MLP neurons of a small language model. Each row is named by its layer, matrix (up: input weights) and neuron, and shows model dimensions 128-255. Each number is 500 + 25 x the weight over its row's rms, rounded and kept within 0 to 999. Numbers have three digits each.
A block is one neuron, or neurons of one layer that tend to fire together. After each block is what it responds to, as a language model described it from the Wikipedia text at the highest values.

L13.up89:512499424510481523481501441501496481467524503467506536475458519509510488481508492488467507504468523508506457523479511503522498512514480510498542534489490502504499514488466492493490536474509518497518522502494513471528463505499483493519520551527491519495503511512484501529480465497447538521481483520519523507533538522483499517481495538520504491539520566519560511463505541492505474584460
L13.up108:445508490533504479517541512511493519528515507501522500512473521551526487521503506457514558494488528520512484525523486497511478473518484549498503505507478500492495466484478501506517427521486459516482467495450500493464522458497523494540555531497515508506498439488494512535477479490481495495490485507491503497484522504495501477491529505525515496519418538513482523499511509542514529499500
L13.up498:497521476487490500556517533481445507458504469490535517515462504504474497518462534529508473517452534477471524456491541465473487537493547519484449504528496508508501454528458492492534475510545500504508507525495525544509471520470503498476494510514490545503499510535512442490502468509529506555503443437502491471504502498496471449500480527507506497519547513523538500469502497484506496480501
L13.up509:486483529550505501513499478458483471432511495473461521458511504463447503504469516504533503525533539517518468481500476472419448494453528492510487481476500488501512513533483510481480479487520450490530515492494509549498472481484516560508517499492531481522501504530500514478491484465539508520531475487515496520522528500471492501532512510533498494471514471504537500507480525525491484492472
L13.up537:478479571492485484498505468509536465491530493535493482483492553512487504506501528502451482520494523523488463492469526515519551501511508519520536493511497531480532498494461521521504510484472480491508502516508502526527493470488446498483478550500524493521555534462487529480506480476510487491528506525475483482491488482472497495538457501512544512542494514511514510512489531503542489556496
L13.up567:498472513524533448480488508510513495508516501475508531513463481475532479453471492525497535519486553486495511505501562462527507504495539463457542474544470549488511500503464528518502519479448491541472473526487459534541500518483517492481525528479501445515477503501496458505489481565509543493523470500469486474477507479545473512480499497540514516537471525495536480485519516502504516532524
L13.up634:468499473493494509522489516509505544511514434581500500495462505537461472530519522483532485474534510488480488522479537493522533497507504496437531504510488516481526505543484527512512538479481508470511482484488482504476489492478527509496464509538490502483503497493507479507523472484488507526479527457536449505507450508554492505504512491451556508524511542493471468471488530533471495527475
L13.up672:424479487457494516482542490494539482482528487517493515531425502484492474505504485511519515516502538495531477490517512485489480491522537486510540487522491481482516479523495493523531469444504501510519518515458514478496530527491509519505510523483537480501459504443493483502538515479430465515495512473526515473503504457509493469490518496505541539486519488484514501510491484547521492523472
Description: Middle subword pieces inside longer words right after a prefix fragment, such as ex-ist-ence, uns-up-ported, ex-ten-sive, and sometimes table separators.

L5.up14:553519462504498504484485527534505541481506523511520490472507494510512520502464492544482512505478531448537501493510474496489521526470501521503513478504463515483503520545499476456498527489479488481456473478503476506526493539486491503453487501511497487487529495494501480504467456520519523446524495513469475507481540491479497510525499496518471479521511523497501494485533469476446540474452
L5.up119:533470477482487531507522497554569518497532512512484523550518537474462499505519504491482492504462473503519484478488456511490528464492523492510496454498534503473525469525461505509459493533502500526478463459541479506494474465496489492451510530452526490503514480516474496507485493498543494509517475486481484522498484466515501485474528518519461483518485486543542511522502484549467517544493
L5.up201:482505502484462505513525499506481509471428517486523519448522490431494519469525510476541536516443545469525521528545510512479507483483482471444522461517541495508539482513521505528493499495515475489518496507472501502527483504492528486511472520521530509483487506507526494484514504492483513466526497537487505496490505478495456517484506469529502471476472515495493517495521513498498496479484
L5.up326:528496531505491506489517522474505502488509492519496504482494532525508494502550457472552536461499498456525482504504513516491486461475513556516526517439506455465527522531500507550499493519489467476492507510486476553523413503493476522491493485479525483445436491490523472531508514512492508503480475528465498523476524520482502493518486521464479488509483535511467506490525506530496510510459
L5.up353:525484456521459480541473511521489516462485525535488517485465483543461521516511465543550500511491502467490551468524487529502542477447544504494506460496532470478481512499509520478450488471464500486504529508453513515501468475483478471486532510491511504468515522469528461533515492492515514496500478495449503507478555460501506503501497521555492531508485496484537532531532524482503507491515
L5.up357:499477516509470503517512502540471516532501522493511517478499470510511528531495459505460487502503511505495470470491496495540550512489507507462499504490531497497465512514475471487497491462517523479481561475533514524448494484480489503457494485487485496502521520493503467477440518562509496500552479496443502491508504521519515515495490490481495553501487487503480482490525496539515481512512
L5.up651:490491505500513485524493523529517466498464465505538494481517482508476488511506496450495476525540493529489524517524498516523491495468530558497535477501467521462554479537463529515502509462534464431514535478522499513476483505481495475518505477481474475485514491587500519483525462508511488501470481508480477489478490493439501508479494530450483493533492489509488450496543504489508486508448
L5.up679:495511526483496559494489514543500472469496511525502472477524471521495516430518468442473495499484524478536522504477534501497513518477483530467499474514498490474480513553563479479500525489510484476543504493494503489502492534523485521486528485478500490516463527475485458506485517487509477471483501543505473537454527459475482476479548479504478511496506496486509500538523550507517529478495
Description: Opening pipe of a new table row after a line break, in track listings, charts and sports results, plus some music-infobox words like Record(ing), by, jazz.

L9.up731:485513512518482514482553510533512480493489516481523455518504478499469479451516528501514501514478467528501457535505517499472531494531566421505501542442485516504486494544456500517477481490492500471516467495516500528457496497512472502529470543525490549482498489568497530478491482489557506478508460494505453498472475526500510529501485492441478495512480519494513437527511487534509492506533
Description: Unit, ordinal, and connector tokens right after a number, such as km/h, mph, /sqmi, rpm, "61st", "45 to 64", "£1 million".

L13.up66:481500501457502471530493537521498492539476483484512453479478536543491502483460509460498507461469479499474525487451480498536532503469546474461516515476471488539483531490518507522462501490515471513489522516498523509525520478549554461480494519535495484518550437528500504529482494510457507475491474510518479513490499518418507499454489541505484499476475462496511519506495517486509469471548
L13.up224:544482491485474497538513525486496509496491467503486503511478524472492478485452474507493546512507534555507469476512519515468586455518480502504477503525525500464531509483471518500480504505477469530478487529511491499514462442452551506484511513496494501486465471514494490496488492447523526525482511537503502517480467508487541538509514467527497495554478513476500484521515526525503502555543
L13.up226:459512550489492514490529480509504461513543492539489501466534488517514524471485487435509557464483450502494507514477499483505528488516510500495526481511499523531476479498523523491495505506464444469501519495522505488460538482493504542478533444492516518533494419493520512489498508500539490499500517501518529491439494497448478499488512498464475493497522470513484516505485508500478465515486
L13.up377:464544443511454496492488542514471470486524514534518469517502502483473528446475474482497526544530471431476520557505543481503515467512512481462466480519506522464514509483453510490505485525513489503545454489451518480504473472503510511517514506522513456496510489497508527496546496478529544527526476509487492507530508463471525484488477472492531492516495473518520483496496518536478509485538
L13.up465:534484496486533485500482483470485480520539475540521507510511526499500489507535445503521503482484532522495500503511501488523485481543532462483498575519487509549491505495462467503503465485496493509495513447534480521487480466511532507465549464518492497499476497544495510514483479464499537485459490490447553484519495541500491506451509522556475475512473480485468512506496512540562484516490
L13.up549:522536528519484469520475463500476493511551508492526515512472485506480485466502509491509476506480530489485496523555492481511486504497498480530457451486544531509487460498486537480480482463481474481543490493507465496530495490454523515530495521493541488487463464493527543538549456498509504506523465519498485544497503502479505511547488485476532482487472471475509504482530539480477485536499
L13.up632:508512499482530531517466530521475477459476472535489523493483492466538512517523488485522530479495554450501536501517497507476543511516530509537542547542494516474514462484490492473472492495475504493476548483477476497570495500488540471500549493481497529542451466534486450457489484518503492561509512490503508564464515489511512493438475491506507457490525528508478496493461516494496494487489
L13.up734:500540478515517451466464521481497473510509510518524470509498533477518485484525475546486493502485535479482544531510472557513489488481549489516528522488538502470501514486456489503518515445515511484472525492542516491485499467506545518438510502480501486513494474481510537500499506514514493486541501482527473513487531487416539453456472475512480532546501506509500487475486528533512464490533
Description: Pipe characters inside Markdown table divider rows like |---|---|, after a header row of election, sports, or track-listing tables; weakly, mid-word pieces such as overs-ea-s.

L13.up32:507482525508457472477526458457518519523511485508517504487512490457516544481469491511518516455508485546486466478503518459527518507505486503521503466523495491507514528491483491478495533492499477509470474527513458491453503553528483500528515560480491509488488474506458547504502503471496499481494507499511514490486513525494466509492516518502507488510505524507507505517503510473463482556477
L13.up90:499468503397486491457534486510476500485511475505526527483480522474473519502462508488498527526529512499480490472517498489521519487500519533531497523462526503478500448528481504491500488514474495472507541526506507475483545495556533493522466476526547442476527483499532527463540508512487507490493515518531534507509510486484486528533523485508539514481510475496507457522493509515473496455476
L13.up167:489497498506473457472507469523522482476523506488519510516514513514530545466493497468468484465518493518459501483531458524464498494468523481506503509465522511548492481488497462542490503512511492484518509467461502482546488453537492553500522533493497468487522453545546508536494485536490517486534470482498558485506493518528482452521512483501457468520496507514501515491536542508501502527480
L13.up196:510490500518440466538509519496482515521512476479492446516533464497489497498510526481495503533555516527525476490485461502552492459454484523525533428501524505516506482509507468528523494471466531479499548456498501466504506480494526517506473531516500515467508525509510555503519491537482491461463491547517452468491502474524520542500475501466474473513502523470478497498507468486501498475476
L13.up563:485494538478520511533516499490507534489489511517490478473494482492471508489520517490492488537545495450502511487487489474447488474499541505493494536485558523529489520438487500478515515453504502475505544469523496500512482481484484484490492509518473502495433499466498521468466517560478494530487478452509482463496539459508512514517530517505500483474516449513511553501504506513476511460489
L13.up594:545495513484415504516473502496504479462510513505547547485482468479520490479500433488484514540506468473519492480497510484530477475511480492520462513488528494541491484490495514501508527510512493556499474542510496477515446536535539465527496530546499493501465484483542508491521510517509494468499511494467514489469489506495443488486469474519515550510514549489529523519496533527478495525481
L13.up725:493517478495467546480497480518525479489507488531506525475493547572514534483474510512543538502474536534499553488531454493517531526506509501514502476473490492544492491518467550500512506492498480484500499501545497501506500462496504531528520509471549436524466527494478532473511518517458470497533513481469506504492554485497490514475484479503467481487494509491479487498513520519497475506465
L13.up750:445467510464476488470491490474543502465504471469517506460495522496485525504507532462502494490509540526430518470486481485484509524502532493512532497502516510537528479525501491528478511476449481506512504506542513509490491515477461530484500510482474449504521520476508529467535490499469542465567465512479554485516511483493496498489484414498508486488493500497502509495477455484470520526487
Description: Tokens just before or starting a stated measurement, such as of in average rating of or about in grew to about, or a value's first digits.

L9.up411:503531474481501514505464506479528508476576470512524472515499527498507522488514508501496510482465512552484488490469526479459542494489529482508518480486563515503494484503459473495511487495509490461514540477530540462495520532516540477502478527476519492543498504524518438500511492516483484522496481510519470526482513475480482546522443485470522486517476493505494517482465488508524520531479
Description: Two-digit seconds numbers after ′ in latitude/longitude coordinates (58′02″); also mid-word fragments (temp-ora-ry, el-igi-ble) and " as" after a clause (died as, it as).

L5.up13:487532514486484488513489511533521514496507493440526455533500499506492538549429509506530504493501478512500503488499513504480492520468519534484551533508486488483488509493501530484501455475534471512461456493477465446503479539528513534529507482459498497513467539521504522533503495507518511488510572470507526473533486476509480540483476494502496488497561488505533509473494478496495524497476
L5.up37:498506489516433494480479502488485523535530472474490474519495514516500522483471518526502521460524458538493481528502520497555453495526509515536494493526477494498524488473518537528496501472483556484494485495504498518527495455492456482540490500506465523509564465536500492554479525484475505507497488521488537486544459530499518535498498513475509493530520499451474554509472502464518539472502
L5.up61:475485534493504508547486537482519467464531474497528463449492501532522502516500503516482532544506489445460514504514549478525534491469515491543499553499510537499508516470468475478487509513533520472506526515556506470503518492472509510499461499474528460518459476482529514546506523525497461500518526535514480477507536521515483502462450490486488504462545480488518484470530529466496473490511
L5.up367:516495504492516518452483490491518504502501493508501484511494566497508488519458490501527451450508498509497464506468515525492501510512485503484527490518480497503502535488500481512470524490521520514498449453546497490522497479462517438540479500525450471491475490485528551487505507494541516517502528485519490489516537482461516466498490532532477476497545528536513507489506464479506489540497
L5.up496:470489503500535519436524488521511536535541527497491518532476529522504466515475501509448464445509531511529480470487529492482491501467515510501506517497482511501514480498460506503537526493517482528502465467499478506524467523486502535535473543480497455535521461482502525491470543512486506498468511502510499498494511460484471472539531507560488451496476472509505497502447512479542509543480
L5.up521:514518476477494554485502445519534486478526510482531476491487536548482498520520523506434493547498502514519434452464512503511449488490527461552535497509531465458489493516474478489498492506554488550523514459507488491532502472517494522538519503521484508474474491484459523487487475467536505576526500577467498480523508469491447509500487498500487473518503507509508504488491520535494513510532
L5.up559:490489493509484497456510480466488509576507473501515536469470470524484489509466498499460500498499436497516470495500482563530506522531468521513518504500494506523557502487518512501488498508493525500451484481526490520485518513491485518535500522514483535466497499456482551525504463491487515508509492516491466503511532524483489510556474471557499472495482476442491497475502459488507469537433
L5.up595:489463516463541521528477488493510528477538466510513510504466474481482476476506460510483488493515503517515496491480470507517471484544466510503465497492519576495526495524487507504510528477513508495513528464474501512556472500567514495478486517478534558457496438538491508533460549478484512508521527517476507511530481473459500483495527522487513490502500490503499488487468500542472512523516
Description: Predictable tokens in templated data text: final digits in climate and election tables, census boilerplate words (older, There), and infobox fields (FIPS, CET).

L9.up527:503512456478539496525504498474517475528465509516518538465510481519510479477503514467525494568520506453476513504492515530494513469491493509556553481447455482467502456478472493473548529506529513482515516485490484479545527515491450490466503499501482503507487498510522514528488468514548499527533484516480543487514477504475488501555529496507506478519519524513497546544500520498507487471478
Description: Punctuation or suffix right after a number, such as the comma after a date's day, the s in 1930s, or table pipes.

L13.up79:506537474518488470508510501475527534499514456517492494512472498503478488472536511526515489501498535531502477558492529488473514491530501535545481502503491495528535517511521519504510512502499513460489537507480513523537514543509489464501506517457516487478446519509465533501508449518538524508483516522490465488540478522507507483487529559512487503473482533497488549542493491467479550470475
L13.up363:514511499509503512483475486480494489499512482525518516528504499483510524501524471479504534489527504495504468502471514512507469519538476498526501455520453566519491456517490495502511507465517529506501486448534478480485518467524459434524517509523502545464451491526485529485528486510550482499506549495514516512496457499526500492519457508462463481494461537524514511532495550481505501460516
L13.up379:498501453495518475491489533474528494535494509529536495501481491500480465522518472518508511528521555481491544458510519457439497480525521498524464559481491512550499515519492473477501550537524487498528494466469484490467499507499463510483493511487514484505469534489481489481508478496524507521517450561486499526493494542443484500480460512496466501485462531537532542478478535505544497501539
L13.up391:502537509564514528530509526520467507551533500494503493491549492505500454499479529523513504508506507515515553475526506526488520472513509489515513500473480486493496514483484516485483506516463458511469506538506490531490487458497507507490536504507549504522459513485479463509508501505481498490485502473496476489482493483514478551484464452465498480532501522513513463470483481459487489484502
L13.up478:468479456515497471494516482492532501497498551491502523491557468484488533485510481460523515496532509502494505536529513498473459530540486512477528543457521476542497498557498519478531528483489495466516518468504432504524477537530469491532536526535448483475484472515479527487499479488532512520522518497504471484501487487517514488556495491491500511494511495464513494553471510488506505526515
L13.up512:487538487508511471490464475525491476483501528495501500500509516487507511495496503531563484497537515510480482521456519541534531441518460506495507519521488478519494457545513488499511543485497476519507549460514508498512518488501463491468490462493490505513467511521470479511503493524495510502497452516496500556501470473490542507535423490489487522534517474509473461500465512465499509510488
L13.up660:490492514457456481489497511479508462479541521544495496481497486523498485474457502478493488507535482519508515514464533487484517518490491514495539461469500551497519455450541545491482513503486482478499540503479502534557504541525490490474520518484518533490480493464504549513456505549463544514519494517503490503524530498530523512546526514480475473488533535511522483500510499473492534479486
L13.up678:503521509468514507504534524473462499468507536517511505478522515522496471445525535499537494483486492515481494531424502495494529514490464542510510545491468490500531503518499517505493495536491441518519489477488470460502537509530489483485528532517517496494482478490496492505479497533504518501509510541514494498479461551493516452541485513497506500495496501515491530517447525482515532473453
Description: Tokens that continue or end a multi-digit number in statistics and tables: a final digit, decimal point, thousands comma or following pipe (34 |, 21.9, 17,297).

L5.up153:518541548513487479503510500461490505507524422486466519501497519508520499484499547495502462521496520536493556469493529515490526500494513513504494440472476539488485525508534542545474489469476511526491520497521506516476489463466494498513524484501493519511502464493523504528482485496495502451523481493501469486560482519464449493478515515505501458479492458496495512505470477491515500516464
L5.up169:487500542489480492533529504481541497475505458503503521515515495505524483518508517521515505510476490461479472487491516510494453472447501487501528510510502499493534496508534554562470463522510499472466490517487483540477509471482473514466474501500461471529484564524564485509509524470472517531526558505517481487480449479533439480500482468485490486521517474528552475496530494494497491524526
L5.up271:537549511494507462521508511488513496473488432473507564485471502462489504504526511426482537492516527494481480453498535525469505515500468502502497513518459461511491502498490548515476524504515510472497484498489481512486490512531465483504483520498492509503525519526481563506508505480498502515502505522521462499500531489471468496498521447523513474539489461462532525524551469526519526484531
L5.up397:456519495503468501463528489505514546483530475498467498527475494495531540503481482495539529542506518476523492442494501531484528493515446527517523497477493554522490513522500513517511506495492507518503517550502450493520516542529462539480507489486545495484555461515540514461531494428507521482474520498495486501483487451514514449520452482511504464531485501563498507523519481495459476501538
L5.up555:516486460492463509514500495483501525494530487449524478494466542484481512491511491543421487529512524553461481494491549502506478471522493534515475504456492511534534492498495536489529523488450481509506496520485433434511479525524534482502489516532507478524531506515504503541508553489484450517515481553502496509496460520477492463519547483491454561506501521471500485505459460515457471527497
L5.up657:510516491485498483513444465522513519469509510512539520488486523500472520515480494521445512482496481432474531508548496516498549510486477500551486501457470533497453493514470509501521516542527479523491517523472495505489529495533505465499477526504509494508495532543552512512523492464526533495523438503513471469508519484485464486500493527563494460478481487485504505510503471519494510528479
L5.up674:519527479471481524469498433476471501483521512559534536508515516479462483482513488477502520460498497531484471463516508533474508488488529497486486519473476549478503477516474553481504550504474506551519531505522489518459498508521499465536461508501493499514529483503512516535523507476512529528481504550513487513470510522512534492506521514504539473477513503529504476501461498522519521517527
L5.up712:484522503452495477518529466491449530485538451503570497479481504537522479500479529477490504487484471528474459499503520522512494507512510477517511525510506539515497508483475508483481543494486507504474492509511468503505524519555490518508512519476517477498495468495539513522516527483485527541507527557476530501519502487487482467487482529489486548513488483548496513516491515520474509531497
Description: Tokens in numeric, templated text: mostly the opening parenthesis before a converted value in climate tables (−0.5 (31.1)), plus census-boilerplate and infobox words such as living, or, km, Total.

L13.up248:443545487525469508522485458500505504492518491482506498514492483473542487521498536482509470535453487498514512489526526548497520484517527498464507469508524532526497517483511471484530492487472489486508516466509497485520494551490498534468489490524494483480523490522491516493474565483454558477518486491467522496501492491490493566511497501516498497465471478510501514519507527508482500483502
L13.up453:536515525505493474512499471493482439492545515508538501481511488499531491483442476483478499499515522512515456501458525544485500511505486473492523495472554504521501555465516530523522486508488517509503533494485516515460476486512492476478494500484501480485551528492560474466530501536459567516472491517461514543476503477485492508449505493498513509473529459523477476473516507543524451488450
L13.up461:513517486526480499468492494482517486492520465499501521490502502527535478484464491528499457525535492521517521498522481523469503509506509450454504482496491524494456533546484501492503473550497487457492479477501538445512510460525479467487467542498505475523464511470523500499508509512471491488515488512516510542477489438462497558515508476528553459515529460481507543520453487481473521500509
L13.up565:486488504524487453517506528459520493509513526507444499500559523529528520486467497495503501522501496518474465495513516492475521490511507565497467539487500532490465540521537471480506504488516494522496511469472490533532465543515521510492453541500505506486514447517460504453506485547507495501491473527477507520448506451502497494523474514505463477478479498515518502449528518486489515485532
L13.up642:513526489523485489475498494523493460497529453535497481471501519497514467491481530454532482535511523483523516516525485485504504498496509496508506480497532505533492521487489483510481488476513517531511554480463495473514500494520542486477503491530550458460502503493501530546504486512517513523521490475526470489510518515527520505486502497485523490492510490478515479457503479498477509482500
L13.up679:488526490512464448489490453566492509494490524560508511495526497507500506476486511492481529488507506480461479503477484471530484479510472551486454485513528484516540553481462500478487530512511520492509541529501503475497496499479496493528506488527496514496531550480503488495525531476505513546511491563505482499536507490475461520445493516472477507556495504495509531546516507537527458467509
L13.up683:493529452513487530486488506439476509466518441502492490478513474532477489484520479507492453546516466503484506516488478504502508468490503474463502462526491508470487501448531505482509504479509508466518493476497547483505481505552500533523449522465493546511501493505545518533459484494510569498498502512497484545471535494515494506551527504531460484487524540515501525491535507532473466518490
L13.up711:488486528500555488477479478448501472480483494517531470494481472501495477509515492501438487471523488472491511488518493509503498474488502512480539529506494493462527465456480498472503473480503501481513505472495542486509529518531486521530477566490502474468476503536516493520503508533497532522523533506523513491532569499496491540524533489478520491482497504528491525453440512494522504515509
Description: The token "as", both as a standalone word (worked as a, as well, as she) and as a word-start piece (asleep, ascent, asymmetrical), including capitalized "As" at sentence or table-cell starts.

L9.up654:459478528522465509530530492504543473482519526518507525487487512494521572458482542505489494520471547548469456459485503494456481464482508484515508514501507535484503525480463507527527510489504504519483523493524519469479495456509544468494526528495479468498505534555515491506508480492487457547494546541468479508501471498481470482521529536501489482527491532482536545487481499471472494531529
Description: Word pieces completing a split word, especially ff in differ/difference and app in appellate/Appeals, plus set-phrase words like high, age, makeup.